config.yaml
n_layer: 13
d_model: 384
n_head: 3
n_kv_head: 3
head_dim: 96
d_mlp: 1024
vocab_size: 17141
activation: "swiglu"
norm: "rmsnorm"
norm_place: "pre"
norm_eps: 1e-05
positions: "rope"
rope_base: 10000.0
rope_fraction: 1.0
qk_norm: false
attn_scale: 0.102
bias: "none"
tie_embeddings: false
parallel_block: false
init: "uniform"
init_std_qkv: 0.022
init_std_o: 0.00497
init_std_up: 0.022
init_std_down: 0.00264
init_out_by_depth: true
optimizer: "muon_variant"
lr: 0.00571
lr_mult_o: 1.5
lr_mult_down: 2.0
beta1: 0.95
lr_head: 0.00474
warmup_steps: 200
schedule: "wsd"
decay_fraction: 0.66
decay_shape: "pow"
final_lr_fraction: 0.0
batch_tokens: [16384, 32768, 49152]
seq_len: 384
doc_mask: true
train_tokens: 474800000
steps: 14665
dataset: "wikipedia_en"
MLP neurons of a small language model. Each row is named by its layer, matrix (gate and up: input weights; down: output weights) and neuron, and shows model dimensions 48-143. Each number is 128 + 32 x the weight over its row's rms, rounded and kept within 0 to 255. Numbers have three digits each. A neuron's up and down rows have the sign that makes its largest values positive.
After each neuron's rows, "fires after" lists the tokens most often just before its 100 highest values on Wikipedia text that the model never trained on. A number after a token or word is its count.

L3.gate155:117135142138130133131090169118102114103072084100148211076118123154096069104160132115120104152068115134148196090064053107109118098085136187086160117099169158146146095168152127162163097143194111140091056180141122185158111146159076149134172102127124102169160175188086142110178148089126178128
L3.up155:134152105130112146171151085132132047095130161130170143153116102137138125162104116131124160148188141112115082085075101160133040140110138046067119202110176165139127111153176148147083150167136144110094145138080137100111146144122137122101148152100135127134153131078154120118107166103108117115
L3.down155:102131106128135130141107111138123147164187141176102155119115114167109161179127095143125158133176086127098129112105131142098134150133075120113171086135117144109075136152177135125188157120128146145084140173082125204132169118171119142078124133156096067146129082130092144096124214114176155098
fires after: "the " 23, "- " 12, "S" 7, "The " 6, "Australian " 6

L8.gate758:164182178107146156156067083120180120179141107142124120159113096113117092119192108106124140169116139096145156134131102120120121161109128153123149149131119158158133065176122122140087192127144180103110080089092115077146104126097110167093152095126127129027130118143094137167113158121124134169
L8.up758:169123136147131070111095124090136082135125184091151140134089094176100064103111120118104123103090132166197209107119086137108110182094136126158211118108096157198165119099138097119148151147182126122140128086149104142103144133159112126140139125118134139159147123090169140124093106115142060102
L8.down758:200171090143132151077133142134140111005128103109113126049132167165047104091070158131129121170057146147145141119126054136086112140110148153145166136110152101114110148113197097137144209104078087097129137134152138161122114165136141103137119095086105102163118119144147102102066139162087121096
fires after: "in " 21, "a " 13, "is " 11, "'" 8, "as " 5, "In " 4

L8.gate85:115113183078155063121118126203119105126118098122157084071111115183124148103100160155140097157146090166171126108142145069146124129131089121063174113132129126109127142087140094122137152161081085087140148157154152150103108153124151100026137186164099125155144186168127085157116168101085090119
L8.up85:126125157170117116170136152087181151096111162127113079154158181119079125194046179144091091113109120099156070122125125118156128070150061105144118145137135113099086131141136125131142124217159143136134178090071129130120124093120114115118065126178118148063119145131089104067138103084156102171
L8.down85:171128093103118183144114089163149168167164103129154134129134083149120207082126094116112163119149099121174106091172129099134107160099085191125104171129052133177119125119127143124121130123155079156114156144150122179147186102240156128105055176060167159104121125176130113156115173097136149163
fires after: "-" 41, "1 " 9, "- " 5, ". " 4

L5.gate56:098121116160191129135161153216129120175168097090155104125136145142131110120086167163097177144169125131157109154091143129074188086084117086111133139128173170165135057107170111089173165088159102089135101135125099141134059136103114120199115151134135184138093145119134105112134012132112083169
L5.up56:138092113136158096123096175142099115135140134156121168119161141120152107172101193178113110150128130123080130148124121151156137086101112144101155133155114191117167140103163107102167152085103078112167166150118116111132100093188137105169140103202142162142095176153080087145157112095109153184
L5.down56:161106159093125101182107174090124100218101153145141196185180157131166127136118157169121121079112137070076130077103132126175135149144110068156109154157176112132108201102125138136127138106092098147134081127128188111122155149137152170126120183117080139143157120106048090138063118171145116125
fires after: "The " 37, "the " 22, "Azerbai" 7

L4.gate677:087181057173147119140096134133116131141159081184159057100089133169165095154105164105073164128189082097155072122152139087121092139126128162075124131081070202115121072181102168146085162085123126165083098075114188106080126123084098121202097158092130068097140093100141147154084094114046109123
L4.up677:144176132166089107104138108128086149135141077220101103071099135163231128144088125111115152093162138113093124084149062096177063104154127146070124140051154144128152086149097141154124153099150114156132093033117138139121153136079118120163090067066132102095110088133152137178084113055032107126
L4.down677:163150112119108255165061073118138115170148116170096056090094118102226107120160106149049162148100122105149159121208095069112102056114148159118103105104143166149121118122147112079135139144158149144117145091106123092136119147091119175142099163079155103142147056146169149107082155043090098069
fires after: "==" 19, "\n" 14, "\n\n" 9, "== " 7, "The " 4

L4.gate2:129129157199138145097106111175066169119127130138152143147136127150100197163139115065103085162134085096155132053137088170135173119115094143140155144124092148122121135134114109102107166144129193122107160209115191133090122173115129117095141193124114188139149139103138124187143187130157064112
L4.up2:132140162097092120172149181154133134150101112167189109181117112120140149091114115077102174152139156138145130155102089194098123148137094116081102066162167093097109074077084197181113117106062180166154100111205157069073156142082183142177134159121146133106127096106108095154144128209129170091
L4.down2:131087130148130007143153076118118122139169105123087119162097175112180152138115156098122089144094130074138101094158111125116069129122116099098104053186138162127164165102087136074150080082102117142186154124088138100091130148156167169107131165088114086102105170118100118110117145160075104113
fires after: "the " 23, "4" 12, "} " 7, "in " 6, "a " 5

L9.gate694:087122179126084154155108112083148065118118116124167105088107141116130120119125137086045121150140117110185187097153125143113132084129139113099140125079113125092139102133133099136112161160132108122160089130148171161116116110113156116169135160120108141123147169123127168177120160198070162119
L9.up694:146125147139096195121119160153077129177152095089153089158183141117133179075138151064100085124104114118128130168129111077111189107077136141091170131144135162136124100083116064121184080149128100173141164118135138115099156083086112154199115171111196118176160185151070088144150154122095075140
L9.down694:128136183156157255122141083079086123138106107132182131063140104159155137141128060110104087144178117157124114124139157074139137131108139147155105113154138083091104071082117116101114157180176151113078182148137088128211155094130100117148106129145186106091169107113133179079196142156152100101
fires after: "\n" 60, "\n\n" 6

L4.gate0:094159115116097094145132106154097152118137134128128168109140174111137207154141085112086080104122144077149089129107088151194198134136147171152113139143171188144113089120102135101099149104121060082128139125106146169180171137135110139145110110107115144092136104114139072113155197135077109113
L4.up0:100140153158130121079115156118153144104118153066127166089150168094154195145137079106079182121110088161127130160119083151134149115139136177065090140132152151145135094162119138070177185188076156146186191120174121200187109076118134156132182102154111094198121144086148135080166092086169080113
L4.down0:111074128128139144099165173089116174155080120147120191103159162089107144145152096147103101131169066100126130166112135140144198129098179117145101156128109136139140151054134159101100144243125144123140173154157144154105126130155120146134107137129126120152147124134064120115087122153122109133
fires after: "The " 27, "the " 26, "and " 5, ", " 4

L9.gate867:134185143117172134142065095141188069140136162102132168033164085168191135093138148117118123157089149102191090139124133138109169133112129159113127077113118138160129146088109122164152132116162145177138098068066058158170122112123074089093075085115176140142152153120145132112193154182149124140
L9.up867:120090153157154167110141093105158076133133155093184118183128124139147136113133109057126163121120099075097139140154132166112149108140069114121136146092177107138064142142073098129171179064139125180142114156120105080106142149145115107132121124127144127139094090133138107106144172136125122093
L9.down867:112049154147167141116105091134144113122084184053081092150112055142134115107147156135065142120101086122107119155124116092112116147114152115072132157115204077155148106157136106156131141192123060128155107048215125153191151110119116141127124145109140095117123118157140146208144148115101095150
fires after: "'" 31, "a " 17, "\"" 7, "was " 6, "s " 5, "is " 5

L4.gate501:150168151102099100101067142159183107155111195082101174138104067169109154085114134124110071138149160160125098116112110167096148127114075145125160105081125138169200109110117127102136102103137144016138106120174108165127155068159143119149158114143107121157129118150187114081091141154143144077
L4.up501:081152071143104130102068118085085180134072119136078158115127113154174111122100153152133122144092146145129130118163113153153135069146150104111134129090154098175136136092135102121108148113101143123102162112118122080149145176171170188099141140146102112124169149176202157154101129121117104112
L4.down501:103105086114118129140080158111096107126095125140111180135150091100110126101096099112122124172097116185160151132100115119107119112196153127129151128058097119168069130148169127121115078122120120107163136140146119131131145094179173166145158101115076067142135121107106113143153097142133085147
fires after: "was " 20, "the " 12, "were " 9, "are " 8, "is " 7, "have " 6

L5.gate200:153115127114152072114131119125151080097091101119146164092101103074085119151093152092148114167146172168152058155150146106050136124098142110184140125098120127127075175141122084175078117101138071102076083125104091065136106109194170133110178163097162151103138181128112124135120124130167156140
L5.up200:185118114093124119116164152155112089165049137134094135114126181100093137084148154171112116067108196114129105083143166125121135123122172108130075080072121177132108128146102141135098128138076152142163122137091135112112115136093101129137122103123133104196099118125094187115115159095183144118
L5.down200:126037134079147106123160126111116216117096117098125098154137152092116132108149129105148111124118092074112171146219094146124152120147115191133155096181147144085106185107098142122084154140127118091093169142184100124143125156097100128117160138118184159158152192071144104085108159173173070105
fires after: "H" 11, "S" 11, "s" 8, "F" 8, "W" 8, "U" 7

L5.gate734:111147132137151102108118116133153194096130127188127159155127097157137145158139118119141127128123154102174147117145129150116159071094107124130200174092103190144179098090168169132160070106152091106131068138149089141143109137071184104124123120101118094124147122102148155115121151118103204124
L5.up734:175133184135150152151109116106160112130079105109171088042122145122105126159141140106138092154135112085122129160147130142108168151109068124141156084115143134145135150098096175127152160154150194160085080124085102108171145196121115122154113157117147163143201077101213073098136166121105104122
L5.down734:077150112143138239149189106104101081133156135131151075169103112163100126117125140136133116151082106161182136139144132161151145135115151141080112141142125122103151188106083114142097142137128135189178141118146127167126124136096143157152121114159118210142128206168166091106123115116107129113
fires after: "\n\n" 21, ", " 18, ". " 16, "and " 5, "is " 5

L9.gate790:161171079159150169070081151054173126115073083123141193159182161119139145098082145128155121135125080143106140132091127144108139033119124156167151100120067174086174096109145172130111140093123127133176133094116110097138192068177176150167132158245133115127127083120131144184180096177160115148
L9.up790:113181130100157162099190137114136139085161136118107101124136160118143136101103168136124116136070155126215088113110096136173129136132183150144133069101148151124154089062153150117109116125119137040121101143063163108134079120129079120137168127143144122112138085122137135062117125134117108163
L9.down790:096192142113182255138075136100074077129130135199121156135108158192134072111079101177119152151188117120126115138123167086141174172163126131142103098183155166088105154090128119179119143167136100116107145200158092137151121133137105146118126203110121085088149128166125150117123129126116136140
fires after: "\n\n" 58, "| " 14

L3.gate250:115148130118121098085072093137193116153163178143114121125164173123175120100137108149181140179190150181141078155180103124165198187156107155144113127132175096116108079147126123097115163135112091115060179086133148153092112181165115130085153082090016145143092138145162130141194144131105111093
L3.up250:109145080174130104116132099127159068137117129141071174112114159084122152158141147085120140215064136094098147106131071129149169171131091142141144144102088152131156130106089125145137118074080115098146158147155085118153125119150125117127138128124084115103129120133154199151168075126137129111
L3.down250:208112127158110167132053149105176078126162128114147146128187170078106170111061147103147118110112089126140119160162041123115151147135090178184120194146133112120116081119127091110155167124079153082172097134124086170111102159132091154117124113171072134127137137159158114116146127095088113081
fires after: "can " 18, "is " 11, "are " 10, "a " 9, "was " 6

L2.gate422:131105095136076123150078070138117123110149095136144164116088120152118136101117124059148157121133125116157082147136118128071121151138077125142115106104148151114113076114075191141101163080155093149138108106184130081147095169149156158164130154111147145104122113113105081156131094145076141141
L2.up422:095098122097087122161156131102151125126110104097085127141030084096163106052113138134132155104122067168109143137109136126137173153151118117162124145130141116051145106092127153161114139129138102111118123089151101064172107110091134078142158063040124166124090119171128129114113083135088123126
L2.down422:126113112104178088121120124140090102059144136102135187133092169129124132082157126105099141092051113122158143133116123117124124157148106096119143101108129111119137105148161150129151073167094083142155095151157135125166077184147133089111164059079073108094124173164112091100160118143092150099
fires after: "|" 41, "4" 13, "3" 6

L5.gate403:116128116167157095099151151080122103105153122136126120139185094142140174093143076101193114134072142084164131100123154138144148083168165144135118141102141177094169146182159117082122172048138137123177157115121131131094151117168103101120155158128095152164111104117112153143177118137181108123
L5.up403:130114094114133112150117111109111127153150117153078162120142087135087152136117100157153121170040140034134052121127073126153130077123110168126098094090148204103032148158153104148128111122144167128113142126119094097089138102091162111079135144080196112130118203138077115178097132183102143137
L5.down403:142138114143122196100161145163076053082104135108070161139129152147113094152075102136157102143102128151180135140141116109134189089157095092126171134145201143090133137128153125095107176101100147136129097091070091165119063086194153147183168124087144166098145116170105146137160064116084128119
fires after: "| " 37, "as " 7, "was " 6, "a " 5, "and " 4, "the " 4

L8.gate746:113126177166077111139123115119109166075123154139135151147125154128049123102135084151134108143106154122167089096107163081135129160104155099133099159146096154154108202123142154112107079071129114161172167088143150118140150130127133067164136098133114116162112161078108143121097078179147126114
L8.up746:169123171182170076155085112085151124118099164110117179138114104176087098120136104108131086120134115185154147085071171066108090120114115140120091138116197145125135093173137142074121076125172222141165127161163139148115124179055101135092173133130136096103159112141070128154055192122164064120
L8.down746:097120113158124028160151212152144166174112108118157131120096161111095094108128073168117107160101138155144109158163097042137094119201090170146044144133171080207102111153114087132098150156138080155128197134128128151189073152092073107132127112085182169125117131138109125074164092133114162190
fires after: "in " 34, "In " 10, "(" 6, "the " 6, "until " 5, ", " 4

L3.gate816:083081171072126148129157136125145119179142103135146119102175105176085164112108188153156120077171173143157101172061133120115144136119136179159138078158099194166198104102153138106144129164132111194118097113155106091093136155139081061140102108128137109139164167156114169158174080084145066092
L3.up816:149148174097125124132109124145175107112097135114085129137107174190057154138094116107138120071127148135147078157093155131077159180124099176203108114205117159141156184149102120107145114165077154227133110093130117173066144158098127067144109075099182159068159163142117140134146132093141146091
L3.down816:080099116175115255133176154181140074107082107134176148116051127185102212110096156125171220110129123122099110078123156123152168094145155185139125125141158156123232167123102115128102134214090088166143108120145104151132115124156156067147136113063162074083201121110109115153141164089111148122
fires after: "\n\n" 23, "an " 13, "a " 9, "is " 6, "served " 6, "Website" 6

L3.gate447:159132207151178143108116112141159094156071121108134172103107071181123125097120119096135097148153184067161054128090115143109194108119119182166094124153132146161086169092097110148154106103070133115202174068081128189103137088090123109156149079100182155093096190148114148113132140151179116179
L3.up447:082151174138134141090156106175120111177193100156124093107190080086171113066129177096072119192180193146118126132061101138126128133155121121153124081145176173094086129100116128124087158079090098088145152130111100140128192175117210093101133134123107088080150130115150183142121171152108167141
L3.down447:115045103083093155190109158157125163120102143138141110122138116123095142109124169136107160097130192140105130175158131150122160123170148119098134123068128152102150143148187171134134159159095119149096128130133102120129200175168174150149097166136078149118135132099097099208109156143120115114
fires after: "was " 28, "is " 18, "are " 10, "the " 10, "were " 8

L5.gate1008:129165101110168178149133185164085098124131165173158063099135163090124137126108089170153132121139205116088137224135140106124147080150115103121121113122130073136209136144075204172223122105159153140082166141105109091114118128146114112093102102162155110129130107143110141029181104173182083174
L5.up1008:132095089154092113105161148131199181170165082141119113151055083191079095106089154148136116060162160136128144093133109171138119141134140096129131123093112122112108144153137142162124144115129189097144099101128151095090137083121095120143118119157159102084143170088112099123112079144139082192
L5.down1008:083143108150105127094079115146137072126152043121138119165158161097143132089142123112104118141092126200106137092086165083132097160140159150135155144127210145142212133116169083085050157099112151136139120140107118134103139139138133152111084118099063167143120170148137129103143129122170067138
fires after: "==" 19, "h" 10, "== " 9, "his " 6, "hem" 5, "H" 4

L8.gate913:131100117080183134128154139163105107091125159126198205120167109113115098134125115042099089120172131133141081148126120064116135073176163168144148142143158181114215178160109135155055123092107096159135219150113048103142158128151155084191086065113150109143115102122144076104103103126101136153
L8.up913:167191101129133099106152128139107173139147112171145145117102065123183138101096061131113150153167183113101128111111110164172175125172110186136134158071174146103184110114133123178164125152132144176097207147166134131110135166114109131147097105129151170112128156120153095162147087116145143161
L8.down913:024195154135116255144135118122112145108113111151084147121183139149059110149105140137159134095085122181136136164151127155134132103119141179135113150100088168164135112105125137135134122128102140098111164150169156157113155101179093110132071127113124157127139131123171121122164173109177130114
fires after: "." 46, "|" 10

L3.gate635:148176179166130134138113117129150160121158051140129136149160103195164135162121115120148065134062127113161150183101139085155178081066136113119168098165195165175098169130106144139130161027092123132184124112143112152094179089102134139128136090129129149114101181141090099072095105166158142085
L3.up635:138125096124160139133139151168150141193154125102171142133126169117152088129118130191131073111131152084114124114126095123132202180115095071091104136126107102093111167096148135141123126151086146119152121103139158141181210116163140155161128153167183117079112125141124124151119143129163120143
L3.down635:099069103111115105082084107166162156103163124043167113162168164051112107128154124147171167139108098131181125136157137122150091090139121101105098126139084103054077151104117125139129089157098121189137127154104119102161191119148100127113132194141170164138130111153075115162107133135148080049
fires after: "the " 18, "was " 16, "were " 12, "is " 11, "are " 5

L9.gate180:142085105121159147128104101075079153074078145133085098148117137138118096097176145194157119153105106128107184110179104125071116173140139133163087159141127130089138139149147113135156140138116151210105140149138104092137124095078088178115074159107136136146113108113178126156120148129151077051
L9.up180:168132109114123155119120094126153150095111133147133120170160207125084127165130143165155099108158091090129131117086152123126128180142158173123179095124171121109150108116077177158150107032148150158112143091107145101164145111180111107093137181102125105131132140120161144121124140139131102156
L9.down180:135163131167110180108098098141126150176133143143129159098062139128145093141116156137135135097111087115142072156107159172137125130064169137114110170075110090154189114130161182099166150152114148143143172061129140156110098144121150143144158148100136180125114177057191136124108116052079105118
fires after: "\n" 31, "\n\n" 27, ") " 9, " " 6

L8.gate251:140155164136117173136076160184118098062083145103128175045146090097110151113155135092178073163079106142116134143128121126134181098152115127138121144077103181099202111149119113132173112057111098050166114146109175124139125173115157131156080112151121118100152120117076174145134082132107122097
L8.up251:114139112154192170127147118109121073164143150085118120110213141155134146137177141135146107191106165133077102103129145079130126116141105153118089168108147115097104167116202154146136154127099126104092111075165168067112141144169174092109136102132138052120163165081082086153106149125115103129
L8.down251:095163075111101255118105118126076170173151141137110122167109107094140115125124131100115145053132093138186186133127148121168157132148098143148117122115128137175138139098148138180131157176100154141060141134187129062106122096102060072063159110136106147152125103123164102105142115137088108142
fires after: "." 44, "|" 19, ")" 4

L5.gate795:097135135100100090102103124137093138196154081087096111118158130056150083168089122135120104158111132159174172217166068174115164139149076136087185085170099100098148068071116172107063177112129114109154154172152133074152101111127107133098158138186116182153134087116081076130081159143178092134
L5.up795:169127099172067123100122051182133174138097058153098144178158168171143127131130117106116145184087205170114120087083146094138169114114058201170110129143098139156134096082080139139100189119117153131161102113125165107096122125087114100091179152150127152087115060120098136172094172156103110078
L5.down795:093139150133105046174149111099131094131091167168087101119179131105146217124071134159132125132066164150118073173063082185096148109123104087091133111146133136072140122126152170166080133114108147116110135151136117102101100058142125150161153120162128104193214088085092116067181089169147145078
fires after: "the " 69, "| " 6

L5.gate314:122201115150081128192081140103120104116119149148140128117111065142111068119103133101111148125136122119158125114075221192124168141146101141163177078064104184125160142160162135124086098174175099094108169167160098143114158125109101167112123163157130127130120111144157154134187146145119089115
L5.up314:079152151190072099128142111219111122082112078204117180109098184147101131132148222117209096082190197139114107100135134110096148161127134134105117129103159083151118122146144156147122133193109133146122101116182140146139116113184148093167093110126084166099100195112094096163129179058112168113
L5.down314:132111112145079097120134136187162109048127083059122097094196075119125151105084182095064135113140107122133131125155144140116114184177156175160165124115131135059142143154156138122170144140174163133102102100141139163191175157134180174133112121095136078151117154133146155130120121115139118174
fires after: "- " 33, "==" 11, "\n\n" 10, "\n" 8, "== " 6

L8.gate718:069093095160151061090150133128139136098170131155089105117107121147112157100163146147061113109189192090153140163116135108047103088125199158155149150085101119165197104146118141141147158174121125126141168160078103168127159109133098154137043136145155091080095086090130174082071153201112174142
L8.up718:083112130141150119109123139156130132074129140072149093116141165138149170136144110122143136144190111056091100119069202154087151156091133142170133115130124090135129113118138128174109106107150131135165129118148145130140121135140036134152137170185172125134128120114136096141145149125109080130
L8.down718:175107113106127255122142127088174095105135134141147145111152090170084172133135171130149173117166135154092113104138092088117102154167142102095127119134155129157112123102066126137117099190152138129117154172146107164170123163185143093129096158151123160038125128154129128094131107117116128140
fires after: ", " 42, "\n" 13, "\n\n" 12

L8.gate298:159075104124088116107107078100189117146156139086109102133158117086056031107155035086110093148081163192151138120139205111129120168130122130131134115106124101128064078133139085116135118112108163142124152182147071129154085125104118138139154120089138122145185103101148194184133141148130131132
L8.up298:154104094187133108089162111100133110097144130044144091197150134168099129094153101121138133125168177137163132152125147166099210121144171154098108099098171148121125059103139176149163123097106117075141140129095121121044118102074172061200152142123201141183113164146160195115083138121131136142
L8.down298:148165183186102142121139077122152166150131132145131144141147129160092173138126157116114111176143129111140099202120149113086125111087175139126055096152153123152186181112083130066146104152113119121101188143144124039103126083091085168151162150128123116148108105143123152104151149150133163100
fires after: "==" 28, "=" 19, "===" 12

L8.gate109:101128168128113113143127148090108131111135173154122154052162139108140089082128169144144102184135116167113150122170077098133140144098135133079137085159087131092121143135159088107146162179183138129096128115115132177134132148199160121142134095173118183175136087114091112111109138140103137083
L8.up109:166138184135139118095152107167136123118131132148070113180156116149180161127120158085179148112111170145179152137174126098081107122056125139115123081173121152107123102158065095167096092098105138160143110176135137098161144135119119102112121083162117164139158089059118145144095108123101160102
L8.down109:076121166098098244181163073109184141149158164108151129117111133095105163128158152179147172111111141150144087129121197095126148100122121119162122131101104146132158180097137124088156128138137132116113142096160117073082124090099058139125197123198121115118166138149119114087155163148176122112
fires after: "\n" 33, "1 " 11, "\n\n" 8, "3 " 5, "9 " 5

L4.gate894:123132157124130148140132150139139106135048133108138181123108110134114130124103092117098065142159153130104124167163097159106131179113129091147125129109131159170140096072160050104122140123042116088207159148100108167110131154134125130114211156127159122170102153139163159159102171139180125196
L4.up894:105137190108149112196145117192186106146101144147094169073095088112118106126062089095093099100124124103102127147172129114082112134107075113102153130087128090168078115132147088110148112173091126143088114135110104170142111116104111114112187109119127145108107191116185152150091185118113146157
L4.down894:138147195139078157099089161114079174162150130143180146143162134110145102160170154090083084109094151150138120138138130149163188205122151094186112121135121163113073142084139152130167123119097103127206136137139193116142101137104125174168116214102085148194083144104182134115135134131108065117
fires after: "the " 50, "-" 10, "of " 4, "s " 4

L3.gate439:085209145106128120122092119089182112166093124092135101134164170152141155203068145090101141132093134116120124120131198117187139141084059108087171060136058126112142084142076129106125140142115138060134136136103096161103175134138114130092140141163176083124125159139147153146098170114095132117
L3.up439:161144133143218063163092099137103112140153102104133106125129109126129176183116129077127155128062097178172142155112151040102186140123144164108128153124040145126066102164086100108145169110167145132105099111167149158106143076137159125097116104168157097065126101126117157162163116138083099129
L3.down439:111044152114157155145097101119122113091108095171114146073132087107142183129086150095133103113135149154068128163166192183191170147131103145198148174130141106133111147119122128142130132108085036133146038081121155184154096100121172111191096116132137113061127112132137112124119095102137146095
fires after: "(" 32, ". " 12, "\n\n" 8, ", " 5, "\n" 4, "Mon" 4

L3.gate643:125151137136117150116147126181107211091166141171145151140104153136115117138106161141152146137092124170143145155119096165153148135096122161141140088077168154146138148106100154103124157079118176126143134137119086143152144050101112166142101131119107126147117136114161165083105148168152150165
L3.up643:102129064159122143093084150132134139163089123070107053119139144070133157173075111091134142151147151175154121157076132160137149121138158150187128104111178097129095124100167183126138083121097089109072139129101109141147111119086149218104114158138108109116119120131185119105107121119143166173
L3.down643:088126057153146064095087172144106094183086063118114074198130158103116181172089095162143157114136110092124128080136151098115065106056126107133149119156106126107080127128128148096159135137174088167113154102116142103145113164122131155117097158147121102133070059150103127064133088118139128111
fires after: "the " 25, "| " 15, "0" 11, "The " 6, "as " 5, "2" 4

L8.gate378:121171079192150149116044116156151160133107083105175110155102172100090096091095143095111175160133188112139153134143141145122144153104128161194152133136088069099148158125205157121113121140137126083165156121113103130088124141106178093133169119135146115142159149125063138125109097176139147147
L8.up378:144119089133189147160116120121164168170153133096056079165107089127104084136126146073156132100145132092109123040129133111110190128136139133130083138108099180079143069146110159160210095170112127070106127087071139125138204060129172062079148124145119089076084094150088074131082125087085138088
L8.down378:139129094111106141090112111154190113144084067080163061157127130158103119160158133104155174124137183170135118070157127125110101101137119175134174176142151134111169109158131111062082179123128034160085138121072150111127117072096110074104086106128110098123163167132134139125151106165083103162
fires after: ", " 20, "January " 12, "September " 6, "(" 6, "World " 5, "August " 5

L2.gate877:113115134164120170153124100133134084186131092103092189149145155127119138163140122156120132142130137121172079135105111153167143147134097087111153135125102143112158113133105135123117104138131172126117098115159168106127080129038137118124158127093142181110171107106107156153191147202099116097
L2.up877:168175107145139061152143185125104099076140152115166149124134130168116097168124126129102151090078186103122091124079113127060167080093056109150093097120106098125088127158142101077148172124149166156075119180111160106187143147061086137132167155209138146167134105099094194073162129112100143142
L2.down877:102134120134147061131146080122161113104097160141119169166117128141131136163143170153176144077133155100159101148111089091095187114125067040068169105130124152128098100144117139154168184105159096089182156159165105071108122118085145152150126181131146173138129097138093146112181163116055146114
fires after: "the " 27, "The " 12, "first " 10, "| " 7, "third " 4, "m" 4

L8.gate808:111137152051157086129165167152139072167100161178133117096182165120083135099142151116155116139122102110099108075143094136124127129168104089080086133206113069143130114076102089105125087129126142094149107127142131149109131089165143127079092118158191121118140077115104123089150136136094160134
L8.up808:110155126105146131118057135117180102126124112105090114159203112119156136129109166110162149124153157136126151111148135127145157120101144130152090108108120114084099147081150140185114134149156132138108168145171162086078131176143136119206134085183107144088124086170117138083155141102105061165
L8.down808:184133097157152214135139120124124137136159137140109114202157060104149070130102152107153078158105133109126154151106142112173116122148129183120067143144110094128120148100156146155156046128162090137156113135127118091158127076165113090131092142127128175096125171105119128017123078076105203117
fires after: "-" 47, "- " 5

L5.gate111:105051121174124176137134046129132167123121074139117191091140111091157124101127112121143188137118162117153134087130130080048127096154165131125158082121109104164101046073107126113126135096104145170131139125156108139195082114105113135142129089103169075108146154100113134143135080089094111080
L5.up111:189141130124108140083123087133148111137111103075117206108128148117123114074088117127111130116181176122155110107126173106165066094109128151139181177159135094053121148060112119106057137151138159201096119114109080152104154130120121159195068104112139036121127090125091149153123154086090130156
L5.down111:120147086129127102138156100083130107125137140082139122176100161113142075151125130158199144103104150118121160118123129140184158156143130082092164110113153161146120132150155155120082161115133179137163126115114076132127165214146120130194143126126169128110129155164187104105096168142145129150
fires after: "the " 36, "0" 12, "17" 5, "The " 4

L8.gate992:106134104095168192128135132147107156111101093114165088169171158170127107105118117180137140134130139146200154154134146107110145099092137186131142180161117121160066124151120104094149149102208124099135109112126074129094096134159111104117185093148120177127084129117180086162150121085127151098
L8.up992:158200101166129094138137110129128120142129142140166126110138092187059145155125106135158182118143134117148079176143087068143127096112128148108122156141044131138115182171174107075163137119126098147097166149080184087066158162107121142106148158100100091139079089156080095161130086108151095067
L8.down992:146193123089110141119113148115097100190101174149144155144148153098133098118140113149089132196168156158148135190201095153183126124155189103167107036129099144136184103084133118176132140174145151099161123129143112104098122071098072107112125157118133184179128090110112157089068105135144148121
fires after: "." 26, "==" 16, "===" 9, "the " 5, ")===" 5

L8.gate219:120126159122144130170114105133170177131162106166135118173162111176071127150179166063080168122157130119138137087203122100081148053157115158108116119093126141079134129124134130229153175126134088057117126133106143158150137081191119095146145053128100083159163083100109138200070174138124137120
L8.up219:092113100093130152128138070179148128134107116149119081119168133133110166194120162145162100114156153194142176089133192116146081107140141121137109201105080114153138153136150177088079138055121123170116097165141189084137105153108091137122133099076080120088189091135109104148091117170147125145
L8.down219:093148135128090141128189092134198122160155085106118153101129139198143065147073139137158125167066164172128120108185131175118094111091090141145144130138148133174109118178164082113097141046155146125183112136114151153153173123161153131116122107093159154131148120171152083117152051109065113145
fires after: ", " 16, "(" 14, "September " 8, "December " 7, "November " 5, "born " 5

L3.gate631:171183153193133136113173142166128122078155161111111123096072153112104171053127133164086095102116132130148091134087141079085114151065146103079133124108141110126084159104164058120170100097170121184082125104139129126113136145086052121165127171190100141103159121053111107161103150137173143078
L3.up631:191168170105145148123095117111155135142070139166126142115090140102073194058167123120088082170116146112148085127110091152166132105112116149064140130135175120104182148106200082085109129080127117135120152117147091148127110171124051138125136169170111086149154164133090097164093140168144105081
L3.down631:099129145138157255112020098113143116087087134109130161137092098118108143176120158153150139079109125161187058147144140158172143106146132164101144121138074167099149108135201098185130134089160079141139148133139123177116110165149112107122134149131104115207133119121137079166070120152158088121
fires after: "–" 29, "-" 10, "(" 6, "; " 4, ": " 4

L2.gate325:150147108142189142187151122130101086125105154106111181154117156089114136170104127125161152153102098104119147151130155158112123174164057198165177127139108108120104093156118148113087188049068131182164136087106137146131133120151074143064108121175108148180144135061100198146124118211110127158
L2.up325:185134090135194132122111163095136120130103202107099159184174189119103093130087134140174143129151145155054160134102127123107133118146095124117159191088146124149146131169132162163118157127119126154137130101108141150123119156125070055059128169199154114155139084071094210096102154133126131179
L2.down325:169115121116119246175107195138124138179100154131108156126146155136172063121154124097097079079075130148088180166138157126161104105137128135129137158134074113145105190164181132122082100152195146159117107120057124121074135115098139104037137120138136154126128166103097154149066103139135130127
fires after: "the " 73